Part of a small language model's weights.
Size: 15 layers, width 192, 6 heads of 32, MLP 1536 SiLU, vocabulary 8192, 14.2M parameters.
Architecture: rotary positions, no biases in attention or MLP, untied embeddings.
Training: a variant of Adam for these matrices, 365M tokens, 11814 steps.
MLP neurons of a small language model. Each row is named by its layer, matrix (up: input weights) and neuron, and shows model dimensions 0-191. Each number is 128 + 32 x the weight over its row's rms, rounded and kept within 0 to 255. Numbers have three digits each.
A block is one neuron, or neurons of one layer that tend to fire together. After each block is what it responds to, as a language model described it from the Wikipedia text at the highest values.

L5.up257:092124127129163125086136082102125133075092102111109105152115158131080101142157072105073112132109125173186173122143138093111186117072131113112185222133142181161098150114143100116149109067156144157183125120159118147126182151127120120173168096132101072122064123155093123113146137104167146137158148069153096114159086099152140118163101085132089174053118121157187075122123100054077098115127159167087089222092114200146132135151130099181142150095129143072154130133109144150175107103093131077148109129129082171183097139123158084130115128145101106131131092128113151160149097107156163163
Mostly "that" opening a clause after a verb or noun (wrote that, the proposition that, cannons that), plus first pieces of split words such as Inf, prom, Gi.

L6.up178:135143161122087102074081151134132130187118119139112103159110145163110149117107161124109110101156115119117119166064159110117090110133121089166140091144135104175146120110103128138098128127102102172083099091087140144111068119135118194148115155123110146140099160094188095147097125073156158140167102046097136235111099100112061101170161179106158163082093146113137061119110137179123152109151152162206120049141098141154105095113128106156162096117167150117121129135222114129131082130111118165126138161061086180126124115121116182169089181134148144066186152108167148105112149090169125107
L6.up190:125139124072106143109098150113125125131170125210098167132161121173119086113128152153133180063103146098165102131124065168076147166129150097126106105136191188177114144090128156075102146152169139137100155139154150180126179085147080168121135140152134085131155070178123093155128131051169111091107102086110134143153154078096148166125103164172171130063133162125097109175121095162106116143100122127198046124116140120169078165116125105195146077102144130140102108178123083124085119183103191175121168116071108110114119134124099158164102140138090148167155128160109142143085175090093122147
L6.up807:118084126175122255161191125135124121151098151143134119146126147131102179150094192099062158104135117114076137141141094160083213103140105154075182046162084136139144120137081173133139143144156137114129084159133147135066078172164068166099150095090129107102172108122190117105166145081160133161143160115158131151127114156139143111115076125077107104119152180107098072085112154139111145116161171081095112109169087105128123116113125109145111104125146176102182120093162127128115107187054166170078110151096137121177098095154111116142092090125128138172134142132140169114095127100115161110
L6.up1027:137081149073145142125077121144149109179149136124123118117171149150146097088092132113166140097113116149115185151140065116144181131122142050117124133066114136115160130087120106118239120121156090072106134156136130194165173122149128131123146138150119108122177112194161092124087134133133176124100116113129090131086102103086150096119115100154176127092174100122122081124064161098146140124112131131146034147101132110130078106167117225144087142136180127150155187119143059154161177103096176167164116106099149138064139117125131187198175127139112148171095125160123128189132152165139118151
L6.up1121:146109108088117202126121122142175118160125128084128122142094178143092125129084209110076153066149129162152132145137084141125167113155116099132129100120103150142123104114050148151126125150117135115121123112086126154129148157151118150126155088087070056127138082103158100127118128146163132135152074148128153182118140068103139104136100168101135144083137149103087066098098132120088153130150192143189093108121101034094044135153124120124102111117198111111201095130182117095166121149026193188188138133126101160180146096144116104157124118160168124140100109161153146186106162113112159123
L6.up1304:081030141076097172174162056146163123182127126132138136115165134129071103081110114132122133104124162134099125159134060165065133136200112160151144070111182142173158146125087180167134146135072129151143115067114146125116176199189154093113127123134122133129159086075185135140113130125119128114108093107120158171192134110114180108136083151148144122166081128098059021080134179133098113148148164140131116155079121105091084085115121098155090135104131151136157100140135106098112126123120163174151125117157106137122123147139108075162113100121131133067184140182149186139111102111102122143
L6.up1345:186102056171127168144174127173143139144094173069134128102145113153158133128140222132156156124130154146154107123199155153140162119147088155149179135112091113079062151097131158090143163166126095130131086091159102078076100107161114162089130083126126104119141132168139134097168131134123100148116148130136150207095136108142113120213137109164118143166133140095128108080109083143160118110151106121173094108117194056076084177178131103114143091114145125112209201100160117102141131140081157113118079125127172135166096163126135176145126190101116156155119148127162128157182159191161088121
L6.up1346:137123126219128128145084116100145116133156155168094147121079163098117126166120206133086153119112085102099118079159085139138167134058130167122106071118079110144134150145139157111111146187098080143134198095101127079138103177136085123156138135072128086144093106140109179119073125066195138135172135162135110145165125129155149117090087167138101145109122161164127104117132122141090111137100124180098071127188067055143142176135119088203183110116143105066095146091176103127151105137084093180199111164124112144107145164162106115088150129179110093165144147117119128181109146081111139102
First piece of a word split into several tokens, often a capitalized name or title start like Mar(io), Mar(ch), Pa(ge), Ple(nipotentiary).

L7.up4:079206112072092164081103101148115107135107167078128098141136104125166072172119119109177131109127127112132167163159126077131174125137141165096124108173101052111155109168066156060085098125086136116137137132103121122167113102106116137095117106109148164137125106171104143129179146078136082094122168185087065086195099142102113156065170153128139114174092087114147131149128135146165087106105181053122117095131114115095102131140128141086193136127162152086123074145097091155128142091098123124187152133118125121129101131090159097131095062157174150105109114134064040129144130150074094178
L7.up171:127194130098096184133095144098128113133154146119140132126189104155182132117074156137215186133108095109092117110189139132047208132098136101155110129157135126134131120105127134076110109135119174190124142165112101108137122172086086090141161135145165094130142143159117115107191125118159141075143141110096086142158110075151142151080144113138141146183151124095165140182126150111143127101132149161160126151145152115148073095150135104056160074147177134087129139189133075114141124157148143096129123103099159110112105108107248088137110086196117087135067092103123117203091130138166135078
L7.up262:094185103075110147149112116152104137153075104124124139155154139138189134186107107078117150118100097122117106131220118136093195090137144111100118105165175125141093141079132160105083150103104077151147203099148114082132144141172107123102117145113117165121140096165089082146160129123138113117103127167101133127058134091135147120108107120080089143164152182105149164151166081098180092130130122095145157151105086108125131134119127143021138113183154164162184164167195119134125069087173193100139142140084119118118139163128186133120155162129143098191168098067103107179112107139119210111
L7.up393:101150117126078096138151134119151130144164141157175117064181126089126101166112122181151155093113126099156168200095124167153220128052140138091133125175131195134181163122104175080148083156167117160144171124138123132143094142105130152108118113123135127126146097163149053130170130145170129098150157125095089104111164124131146126124062119193141171169094129134086151125147101136121104110211128165103116160102182135098158087151114102073063163132109146136098133111104142137116116060017189109089109147136153111131123157146189112135118124115150101161159061127153090176099143098135123081
L7.up409:104155135108098124142135186119133115160068149111125108112178175131160079183103089199149182089092106093119186145208160142133203148109075108135133126192195160163137179089219168126105121129119127168106177168130107090096035201120077130109129117186120098126187101168122072127134139162178101114150129149139151111152109083115096125081109122107181161139103146153136155172132137133211114105184150080136134130116155140138138128124131128115103155158123151124092162121139099090134118129120097111060165137087121169099122123101183126127134103115155091132146128124103128179143099155133100081
L7.up921:051126113055071100125208071138145105133116137139196117101148121140090134119141129189160150165132128102184179093114162132109197130141143136139143132136151124110199149124181150142195088066146151150140143152130203158117182122144135150107157157150105078141173124136131143130116122138148094150132116082127058170111099171106136101087131113151122166168116123095102215141099144128155103112071133158148105182186133063125153028128130102053138084160083114134075130115122070136153125124125158116105136110104123155121156139075165160120149113132104127153108086136117135192146118097125165099
L7.up1035:103128104107151194116111123180089127133139080112116142129186110133129135133145127142219188122147132110085158155130098140144177105098114086111197187168135148135176136138155185083174109122125157169091126145102136094165131177115081160111148145105144123133134121205125123114115120128129153128099138141098106059104122111161122184084112098105200093135101144118053146169146126165157098096160057123160147126090124073086116135101121087067118190100147102128117152210156122143064100077107140069114153154141118131124134196082154120159125045123163133176126094100131110147095148132147065139
L7.up1374:146168122095129168214119173161185110194077119125140127154154151156120122180110151124116146095101065160134166097137144105160206090193142123111120102154149112136104202105128110128067159123166135158151158117109144098101172070157103127099153136163144117120122113159143136140100136083159112116164105155125157150110088138149080112066112070156190154153098170138206115181175175157183086132080138114133118102122131121141162126057132131054079102099146117121125142139156154128167121081102140080108127127055128160125127135105167174177141124154122124171125085081150102166110144136108209091
Word-piece tokens that begin or continue a multi-token name, mostly surnames after a first name in tables and lists (Ferr-ell, Arm-itstead), plus some common words (Cultural Revolution, Bl-azer).

L6.up122:089120099134165183135174138113155132103133152164157124085125164166134133192119191130112208113124111060145106124141108164156194134166133130076170107135148053098126100126095129099092139141111137059095084188142083117109137117125064129124142121092119068133179120118158112144146137121152108113097152060121140192191148135091138171161108103114134120077162154113053105096123212146195140118152137123100144108142128083181093080172125147094120062139105113175178150136142173095129111151140117156099102126100111103151195133137093106161164201162151150152139160126127144149119101076089161132
L6.up175:088141151165173096128088156134158136145181088132197132076114096128134080155166182141121164123102137125089073101139157157149101119053121061108115108129144111125100131096122066087113083072166114126116111140134179117168100166058113078176116131131145102144167162127097110154143097135137202107125186133117092151081161146159110168119140088132189116107179046161152150143095152140137157108127114130136134131143088111172163129146131105129142100131128163072048124171092179136130117162106102101132117118094153109045177160091081111127103167216109128155147110084108096143070087141134097153
L6.up236:110155155130126156115087109085170118105165111216134146105101070174088090094143190175084159056126103082077107093115085116128165187038104091091086154114147102119119148190143136152107133159097109164124144124180190100153119138103106105106099148183121128131148138111131173106113134170117122184119170090122136186088103107131106107130129115138139119071112084123098090158151149216164137123083114128103108091154104123204107160132111075138144148099119127080116159110114063122170120172105158109158174146086114150115112147099185182160101188169107165161125144096124135140078158152147133141
L6.up271:063123151121110137111126160091123103082130087143183109195199126163074140103097134083119092109148094050142195138047148072128133098191141125097119117101126121133151081141135163149098131151111120131072138133155136152096113112143092136132128178163116149137175163096121113058163130123122172146146151100084146134120147182172142122107117157127112136128148128123170130140127179148111138118128117113121107117110136121188141096081131145197187119137119141128109176179183044169115130148134127149081242148148150062060150103120119170172131146161125097098130102169119142150130179134048156095
L6.up338:106120109099193160119097147100177118150184117118165149126119119125138069131120138147110168049083164137149145159137048161119176166154123114117147158137124076095159113131145160115108132093159102083052126200143116148107153103084131090145134090193145094124142158102136105134080122175125083135119106151077187140089136120118169160163127099126138111125145091123098118139138167180110137126096119072082111071119147098192104126157123159084103097136195075096137168205138100162091104191102193142151162113150130123100173099153140173165135165157171132112127161100134123210057135107105138160
L6.up384:049165138122182152099093140099175104122177127129200126087150152174045156119110133117109079087139108106101086121059130131166142107144155113037132101104098146149132058117072107146079111161104162162091070104129125142133149099117086099122098117142109075125129161047134111140166139180111124134152171136092131151149181173153129144113103130065145105072159117130171123139078163136162151135127136106129177151182144117178123108110125157108149113109123159132126172163152074108159110139092162122100156103130128088093168109138166067093140156233119124156086154094173130149074154128095136127
L6.up535:076123185115150167130124182103162156100158115095161117132157065155158101154166169135144143074133093096112141081098069140144147100097127137058149190098142151150150114152100131083068116107133075001172144162127127093133122175165114082141108109134115092138169168113133148128155104174119116140140195122092135099088144165146206149159113108070147123119149093127097153136138138159156145134162141145091163160088162069186166132172119121119073130133078098067109163069109160146155073170103180081131134111160104090116101107138132096160143153154157099123145103135132159175113081158102157143
L6.up1359:108187138100159100152068147107111119090172101113165150046093136109100114170096112119145170140149148094147079108117174144140114142083135114100131118109183153164170109072060090157082099070115180175113057140133128148166132130089110088169081123162138096125079154046133094111163133177094072143152177090147070186113122124114100161163174118119112123124146058152156142133124131146158105114143124143141189154116174142129148152128128153061138117110092159160137120226122117152161094127151146111159136125143133086093144123118104113131152165214089089079134147148139152082121161130125170181
Word-piece or digit starting the next part of a multi-word proper name, title or number, e.g. Eric Cla(pton), Double Jeopardy Cla(use), Fight Night 4.

L7.up117:139070114103115160124058115141129165095158092094163130136120120117113159157125160109142156153142137108146140135158142120136156134121166229068162133151115126109155087165138132104117081182087195093069114106122175112107136189116167121150119111156152142132142119096117147116187107156143108100113099133143122085103147190116140140144068181196147127114142110150151048103142097100111157123167113163060123162054134079176118143119123098146100168115164103094168127149152213124076117126042170104154096138103129116145122143132073077197098083095104090122158081137093162125106172113118104185
L7.up353:128126105157105155120101136199146146135097115077129129150060084103102128139121182157111129161148093139131143114164147142248149105142129153083190168106135105131127087094123138100098116130112069167139144135178142103143155169152162121120120157140128144125151125156182095099131120145200133155120022082196155088144129106142148104119108118168079104089058137141097083109159127081072117163126070155117127157129153121083114098116139144176149167047150154088117158112095087090136098162108109205123142162099148138135149122123115109093161114148144121127151108107121134206129205085081097095
L7.up437:150067211140148114165115116184118143146174118108139139055137069119103106118029138188141103149136109131081095140119154188123147133114161158137171130133100142080137096133079135094141080084126151130132130100130095126131149159103105126074133136165154174119117126102130117171109136135153122112163130152134101113076106118110185145116152088204034127150098088129108141116107108178076135147144116124147123134087153174106185129163125150120162150122117158141099155188150067139153140153077212172120103163107165075126132097128087183119170076154099134090115134139095091124155206061166118090
L7.up532:106119172132090102109093177114127102138090121047142142142130108155138157163147133168157152173130030159097107147119167109080170112105155150151158159149126105110051105085130137106141089125119120096113200161111118108096064166131141134134136130144122205143120143124130120148160137133144136163065141173178196129133091132175132193174161168155147169112103070126167131137120187127125129151119111113074087108075100159104174057143127128105075086081105121144091164087179134141069182103109140092120093176069137164113116100181117130107148161138119112130094081078176119140130171104164090110
L7.up793:137097154157127115128123117120163111162120096146149153158124158153151142174120213138116112192155086129132096116178185157111138129143153149147089146110135142108090168096182125108153089095149123133155176107087099147122149157117140140131106125086116144137152119129125086148130138098154164163093051168177231160109030152137113132177124128148119185153142178120116154126134144074125125167193043157099138111141101130158169101155126063086145042144136134127125189151189145151129114120136185132134100147085181118120135119144180131111161160157122123076091069118172164200112104128186109106
L7.up897:187118120183135198148081121161108109175080101072110120133106123116103139162109112146095144173104099108125105135149118150158125130143132162137148105132128157047163102135169143093140032138101106100100113127119153093148137165094191119088109156143129155129142140177148071137154128167132132142127083116157140071128116128133180139133127053132087147065119166111159053100149152177094077114138111066133092139119108136118112043097123114136121146075133144080089174171087109068136138178101127169180143152112131110157067054172099145089150129144148096083104127157120174150121194163089086104
L7.up1313:081098106085150175102105109188091148141106104075191119194137099129131142132149133139134213159125117105191189173101122135175149164147136137091110163173075079148160115114087152083117127157102101148123161105143152164187079134124157102126140142141132194131184110149157168123150119162130048138130143091126109119091159147157162128051170167156147132160162073100163107125141137126129099137126120152104114135164169060115124158128136158126203158098178129103129140107118123165135122087075156134133138138184071066125164171139146090129101077103111041143155104143094089138159125134059152154
L7.up1419:140135096129130126102081123119127116077105082116201144163081104123190151141154116094118134130125120100154150097105151109068167126164158114119115112166102082094086166131116076071063103134050152091106135187054164152125110088054123110147135108121143169130086116089135121114156122163079130108139136079142056116122098114141186127104215208106100125143128084150151087108102114119108130097102123123098120123065114074138089130098133126174167144165169132113155130140148103146061101142121171177088112154167125131119138088136157125135080087129136097079092115132116073144105092073074133208
First digit of comma-separated totals in wiki table cells after a pipe (8,882; 3,130), plus first pieces of split names like Mad(onna), Gal(adima).

L6.up262:062138160096126166153166094165122132111227129070114112126137105131156143137160149140101116131137144111173175142099111067094168131095126130089125157082166125140163112132076087110166122076163152104155140119148082149121146077144159163094137118120108114128090143082107114111201132139085153158138187128125167177030129126130093177140195098141158146111070108116172147106136164113085150139184103149168141105111164151173147079132122161165161150136107099191147150137159138142126120126086159132086176133169167091056149110100131129136174192139184052103152113122172151077136084097126170126
L6.up290:082105075159146187104175083103108082103201119196158120142112148135063134159108084122165114184116071087108066134110130127147075135157148150058159138126125083102236113185130091105106122112114145114120101092146110132125123125146192103120125148129124070108163145129146136141192118159111146138094122153103145142169146177167103138083101085091135096125108170133152060122123176124121145137096064084104098170146102111117135113114126132101154133112077125131177098100100119142121158168105128175089167120098133119081134173096118080137118108201086203145105179137159087096081082116122120095
L6.up371:081155122147128100142157111100100144110149055136201120095111129124125123111106230102161131147150175113137087151119161060117087136097125067108174102123081111120176090111100107115075087101123135073111022154086134179125099133161089113129105145070133117123166100175166112106216148165160135116162090104140078112130127111141101134111106123112095123116126191138156109104098151107152128135141183118134114130123106135101120136071136104177171063128139138135160109135134109084108157121170161112021094108076111162135159171153184094099114157144120140121144131124170099073194122122083109113
L6.up396:121127090159169130148140115124105114104181150179132125158076131114169056124164172155193172135144134109098101125181128142076166182105154114116112118136167164130161139199102133045193129135162108162213162141102128082174153104119179134131115104098148120134115104203110155117123096116178098102135143117096061070168100088130097151100161134141104116102075165120055118137117124130096112116108072198087108108140096143088102132132128089178147114132074146139152108063051095128122130094145098144133084164064097158142087152095139106126153132115114160101093113127108163116071080113140153140
L6.up417:070163108143166080157079116141132117128186152142143119180096155085140083128132117165121121135159147096134118104137160125105118160080130148152086114159211161103102158146215096092093107078105100139169123100121117113120172124118194136144122148216148147132132166118061124086131126138112095122076107125096150112118110093131124149122142155093068106142115196128148115138126177150079107125126100177139131099070097149114160189084125073127191106194095104112064071093121125159090172123138066101125157108125097108144084173144192105141123152079143097119115106159112161103075076093078158168
L6.up1199:046179172127125120172099157081156143153238191179101142177104171108125158136128173129184154091098105109180095066107136125125128136091114134082102064134127134125145130145124169115147141121146092121117128130163131130101163156102104170116133140113126130136183119135125122102109123115130120173101169151100086145130124121142189158113110123130148118091086144131092101111059131139097136126132149203163135061103094152143159119139133160193157102160145122114157152182165011126112115129149166183123177123100114111114089109110163118138157189186121099129156095162139135160079185101056164170
L6.up1280:114146180045079110119090065172096125132170116090122108144117131126118147123135142117108104108124116219121124117087057088151095144051143120120139084173066061137170122115165143108225083106121088077139138127097079148150118109142157135127154135139109108116148138040138147105135135150165143084131163195117120165114125173163094058094107139072105144116063145111155134093124100112116142135132125054141052132113118135137132107160120143122148157172161086095130100098115090146090159123115115133109183139158162202112135151126105074134124126150136112098112130094146069178108106163183089132
L6.up1431:084111142132130170116184125177126157146140134108095167161162119135147074067175113179109175112135109110189116098078102174145124155094108139149099175176180142077113168159147149084148123161101131139090151138119149102153151092130149129133171158144124117128184111120125215106102105120155124116076153219084193087073088096135100097108124138126112131137122096102076141163061165149080122100104120132083126091114178056175139131115133112129151143153164100082089067042117124158093124185114127103106146120160130110124132171127129084159114147108217110123156118155168124151051106128135150125
Small single-digit numbers (mostly 1) in cells of sports or election tables after a | or ;, plus the word "that" in prose.

L7.up129:164160150163073186077143203175111170111117127161148132153107101118132170060169154168096190179111108128158109108143129052118156132151121117091139141113145110126146151134150149131117117050129113164118169129175188124118064153127146184109133159164133158141144165189198119160112122186189115114120117081125136115118149107160140074063084087200122077106145161111104148136154183131132142110133147168134139177153114106101099094140131049147122108153166082169057166189113120092113169154146199124101140149114143104084116170116178133160142111132114091160110113120129125173114145147082116115
L7.up439:126109165138099150108084192127125190098096099132139145190080136116172174153113071098103182125096129168195182089182164035125213110172124089115110134069130157120158177184141085116105169137142126114094129123103147065086141172151130114138105120154175145132137164121173133121088123120129173155131105091114119155092145120153133085117079084195138091091132141119103127156180142095130127111112123144146139151131120105072150102063134119100092164123157138088091093130102124100114148141177138121100123160087170145094136112093156124192108134098132067160150134062168138143069146148136213131
L7.up508:151134155152118086080087161105102180140158112194150107186205138095089111118120088165149140151139121150123112118095117105106125152177099119107126129136127144100150155134136102140127086048100080132097147125107141158142031082101138136103138160134103157130165148107142096132119133137067148174129173086120151118103136158084150102119130162144154167188185135154116177068098047168111095106199106096118111216132106099122097080147125096150151120133130142129076177141165121102111130187044137169078152143150172086109133142109159089089161115131136091124127108151089182157136154056090089111
L7.up853:044120168089125183129120192181122120113107156050097126156111180145153059147127148114161149165173164112108157124132159061201102129128137150080140133173115118149154143136105146165124140090157137105137180117169118121135112166127110157071105133124138094130106145155172113159050131090151152093070103145118112136124139147120135095135106139186153069059140111102146096165169200108166113123078113109082114091134103149113165165188144138123145131089155087130093091181105130119134182070129156109167125143139188154074128169101089150164128109160102138167166113118111092170133181141077063160
L7.up857:126134168154055125048097114105108136139113127118176119126103116099122128158104103173174157188096123145185124156163112077114135108139142129168187139092119166137153136149086150126098057173130129081086117112066119051113113126106086152115089080116131147129122172162152090114058139137121177135139149112060121145094149138116111181144116101202117088146096090129099152117113109169117100121108081104160126136107138107107123130140129122162169190111163146106087120166143116095065141156137162186072134196124167143134164104099118084094089068162151158089182127122103071138060209110124122089
L7.up970:128148123117096171049122110100095126116075108119131127167108196113104128160189127156118169178104120141184133081180093083039109138152139097160086109128110178095160201132158130165061092077137133042113134126073129096107090092121103106147128120132144153134114141133162115147125108145059137158167175112100091093144111121141145083103116103128174141180200136126132137126119148112160105109069150141157120139127111067107099159092122091148119111180139102127069149205130163114118156107151145179049159150155157196094142111111146125075085138126118103144152107132111158119065095155083152150
L7.up1072:171144144089166122138069148124132165094116102044165137164106125093109095156129137139151156132145140103119169089181135044111154129255138146139141099139092115102122119121164149145083111115075159101110133139078165132123055079142195145108111126123140144126107175128135096173171135070106120089133106120162122165061110176159112104074116156077131106107187081137171140107132126105120129143084120127112130100101131135138152136072133138141136134132120134061108116190189150165091125170155147133181192154143156110104093127113146122137155074179103095131174099151091098066111176132084123185
L7.up1517:162096177211064143072082108102066157107114094112134119184139136073166099151136141158121146158105104171141052109133123057127191134143123119118121099113087137130191103136114114123071076108092108090102163147084091078120098097177101139112133130162140135127063154150159101122119116166141125086156204090137136127075115099138189141100142130161123102119124049146135100142136113185099137137155139126191160158141097080086121122114122097171168165117158093134118115198161150082127176109143148164090133168094203119091118129105159093112144085160093113120125147126107085109086180096085137139
Small single-digit numbers (1, 4, 0, 2) in cells of sports standings and stats tables, after a pipe or semicolon, e.g. "| 0 | 4 |", "; 1;".

L7.up243:181176109121108108140178138142153123140000118125106131128169168113166130138083196159133122147151096106128072206136150177114130103174105102090146144168116154117132120165182175146118057099089013108101156103125143102145123156109097121082161145110115138125160130165123123127086139198092159133154136079163097074096128117106196178125124164122118178136123140127165092153148133169150100074131119098143080129107124106124154098132127092137146151106122099156104147128139051117122115131109110091103129127154119132166141139114110112082148073097168125131143097085087104192132154153065088128
L7.up283:147151121141160076133107163109151128137142157195160129127168156088113132140114073163122166100142148118189167099117104106123240127155120101128013081155147150167158155161117143123114140136110144171125145162119132112118049137082122098128119130177131151120185117105123118146138127139118121136073075078176123115146179146179070193092145157141097192199125205139124108129130097096118130087126212112104086130097159137143141143125133162099068156147128109109117150145173118070143108167056175185086130160101150105143121093112136133142093141113168116067126124130168129169159151132114116153
L7.up579:139133129116135137102171145133159131183169101241115130109159120113135130200130112142098106099119061118148060154162097197163161113152151134120166147138153181117110131101191140094054112152081119165136143140091145101095172171122065161119135103185125161134154117108079108125079119123161118168110107097095118127101162150068106109153099101173106123166146178134121147137180085119107111132124125114154081123035105141103187135161125130122100143145114166124099195192149082071120103131108147134043105160178123115150140146066122134070112091156107190134129119124141119172113155102141090134
L7.up1018:163089150111159144175168199153114153194079107176142125090121104116091121101148064125109104025133149112146162128121108157128130138166126135133132074148140111143122160215186184167069137122098133186120116093152153156076094156118093096115089140141160143128143134123125160128165137138087096162149127173111137186127134135147097082118077099195128169180166158118171099109187135143143108094096221127113056132107114076161125161125135137164076123167102103125075155143070101112174097152097160120128180103143139084114092094116120177101163126092147161138065167128119118128129117139152105139
L7.up1090:174181102133107045100135200152152145091127117174198116132111118112146095137085138161104079102143128178132107141199179115124161109129115125101105105119135144155127129132167094130102076162115119105106109085151103139069067141148115126075128149149161136128172150111162121123104139184156100182114101111140178134147113160122147139124131112159144182120130174146109100127139126100124144139131123104099072181152136149198179075071138088142121143165070118131127172085136163136167136255115145113145180132062149079178089099120123128159136146128159138087113139097146162178116199137115114091
L7.up1111:181175113149101121135087173098156145137094143177134128161109100090141152061130130128101157065116106129067152121141174062125175120186127126079118106113093177066149083135146139131128173170107137179061127098124144091136107120096152130116143135142149169123138150081147174125181148134175117090119104124183139160084119124145161162115073122173156182136084112127147112089155168118116140090132207166039083146137107153146126114100131173090088122174090149170115148106108145094129147216161134125151140146053133104189076111172152138124148148153134116139109137137201118145178159191147163114
L7.up1115:088129162099132055088160133076120160120136173184208137152134160157157140133123105158094167181118094121204046151113179111116146150160134176148090122143099175138102117134087106161101152107139150161118188075174117156134150144094137122108140120087105118141176124079071110130090125110153109162047109090142153138094131093111111109143150169233152137153199140131140135133112125075111141106092123163113062101106114148183129160156136122138144092153128193122088172166139135097126187151130119161088084142084135160076182100115171116079100124134155097101102121123143146176146161158098091118
L7.up1396:145147159131122126083145124152106133102091152123206111122125141111144091170053158126122080112134168120115108136139153141103161162126136157119150050147142093108175142153173132133147127125103065131107128113118157144089105160129098059178158140120105132131156155106122174111167138196148200138150178106087085119174159140060068178122125145168055170126126143143184061138139128170097125113173166087154059156120081039128141142169117141156141159198123132146102111145137078111128173178117114114134106139120099105165106092128076098192135109111166076089096156117140104128149076184134079142
Mainly also right after a subject pronoun or which (They also, He also, which also); more weakly it, not, and scattered word pieces.

L5.up1152:107095163108120136119092119119175122149167148046145109123094086120163133083166183094166144126114149165138130125130060180080204137166110149089176164150119096155091105118098143149153128145137108077083089178108122128104171123111093145160161120174142142128076141115078182139126141103180155173149076169155202091135121110105168091134194121127198089120131157163131095139150124082113127138131104135108125170080116149096088158080108128103136182143159069144096123172062146110137158169162172096158187108102142046087121072166119158113145082085124152077125131091138143091128136157113101142
Mainly "never" and "not" after verbs or subjects (was never carried out, can never win, does not qualify), plus line breaks after "= Title =" headings and month names in dates.

L5.up1516:127187120145139122151143113147126150090138113153057137122086156131138143127097082172218158147162160169145129155124105102154162113082154109155122152107102091065121137107064073110070111092160149213169139121145169127147149148145101162141112129168112158136128130144111096148140129126106136065166151184171165143091087154124132116106102114125105137145081088130082176159097143100112101131182101141078109156166149126079125045148125115142142115137096199141154155097100085131126090086182052162139159128114132073191112165120134126167120122197179154145125062146123060155152170098192118126
Opening pieces of split words whose completion is easy to guess, e.g. bre in breach or breath, sp in sport, Bru in Brunswick, plus -sky and -kov in Slavic surnames.

L5.up490:187074103137129119097124133143112151101132090130125126152102165106057157108137142121153109126122099174163188149105080093087084124159151108194118064148115234142135142141134115075138115118102145140141162105101153154102101117127136181093113168129143140133195082093150158126129112217108164122085104145099132164173120071137068067090083089091113139102086105107164168141118124124073106108120132170144104106157131110111178108179132129094120106153087175167207135172131101106121174167089092095091170145146129205174167167130129081115108140128138109130112085181110135150126089080176123106
Short numerals or word-initial pieces that a longer item continues, chiefly numbers in table cells after | (4–1, 4.3, 11.03), plus split-word starts such as Mar(quesses), per(fect), fl(ash).

L6.up220:144054152162077143086110137151149098113173108134140145168177026176100140137145138153113105114141074149074148087090143116120144133142156158114101152132140070131195138206089133116136139125044100096122177117112127139088084114148141111129120136145134171119099133061154167196124125131165184121171127117097197144118113187169109124133141119136120199132130085150087100104151146139131135130113146086050136115126120112139091082093120094101134142165116096172120103068121115175096141141060090172100148136162091160101070161077116115075157103132162137058148167092176120119122086117140137105
L6.up406:149080129179155104133127164138159113096087130147123141165077095144162153149146201089122141120114121168116161092123131095139106136141112149084131143122107067155225126157096128148157120153149103069073159158077117147072117142137088078138114113107130142135084121066201157185107100153175135147182151092103130153137145168161121121129103152138151138139125075151155115143164141079125133135140164107088101153193114083144140070151129143136130126142090127080181104175145094164135177143084177112152147154161119198068155140144091126087153136205123088075124193152171049167157166116173129125
L6.up467:082096093141128221104139164159191120122104156160077099166129137122142150131127170098032135070090113138130169168108125092135153137114125105090105115150138138111071136172160162109147115150124119101109173130219103122070176152164078182083161161115145097135149158156081202122069121102150143150081134104022203116171122130112135144125123147149176121138126121141133153065175145162108122134071120159057127103124157129186114114144123135175139146160194112172130148162144113131132149147094147134122173120148155130067081176120174181117136134142116117144144161151115129187125125140113135126
L6.up480:125103126091134132119069132124160089141139131180158130156130128105066117163104138145084061114091149125144113115178185164130106117149130188098155091078104093156180072118210120106122137041074112082116081157112119139052125180158131079144125129128153150134168134095136103131109111142121133129077099129068110085121127161176158082105110077135108091166102145117096119091135190114180121120088100084063153207111148169117134120131119132076138097158120151125089154097099145132089172162094113162137116125142111181071156185120134158104170111139103168146104168066066160113081100158143106116
L6.up614:106128137145093119121121151202125127110086134147093074165099104129173195115131153062137129117160107130104165133177124102130128142201079164126162133084139115178159109153181127099134102049116095096176122119076108112115043157158109139156131145124167149114113144137166182094129116104141123142164126016107137141138105166139098127107132111100144110182144159118136033087156181096124118123151129108184145174149121136092157109141127147113149140113114141078152122115130128138100140191100096193100131127109161210211137186100080156079127176143124162068125191116159102138142114138134134138
L6.up1115:108087191168154093143091155124114146149181089178190123130113134158153112168161172158129183113116140103100098113107140106093094148145134160124142125163113106109166113222112130104123058124120143126104094156084150108123068127114091103185130126116158171125133125088126121151140125145172127123181127126125171141185156167158115185164146103106092147180147075133101070115099165122065109129196163106050104139172120088146145093112130125101153075122088126126101075205129127133115146144193135174062122110121137097062143187108111099094133186162200131064151140087169112093130129117120137142
L6.up1480:136105081143114137116237126134125100141141128100143124175136110176184194149119062127109096168114058118120089146100112128176105102161107111099116114121117064108221117184131136143180174141095125083118130140135113129097102171119156136124170114148106128133098102130164158151093139095069146094140168113071184166133110187122101170143145120099135147130145097144153122145076090172161129129125177156130113145184104120125107067142138138120144151150186154136121125140110125110064143150108137156056095156034075158147137120118036123120089113127110156104150179118148067136184105122186102144
L6.up1507:158086136145114200160160117066118182160136151140108155120137118150076148124112151127098181091140102142153149072135123121098147155119107180111182190111099019163178167179097189074122158115111072092110161102081098139125165123131110147086133100122142131127092138115122113103134143065167108175163169122075171176089143182150138116151142125099113174111121137103112149131184145160143106139170142099099116097166153064132124123121128129151160137102085058121153184122164088141091102170145155150152176129185113159180108141155092157162166154176135073094181182097182146135158110138149140120
The token not, mostly after did/do or chose, also inside words like hypnotism and keynote; also small numbers in table cells after a pipe, and opening fragments of names (Fe-hr, Sam-antha).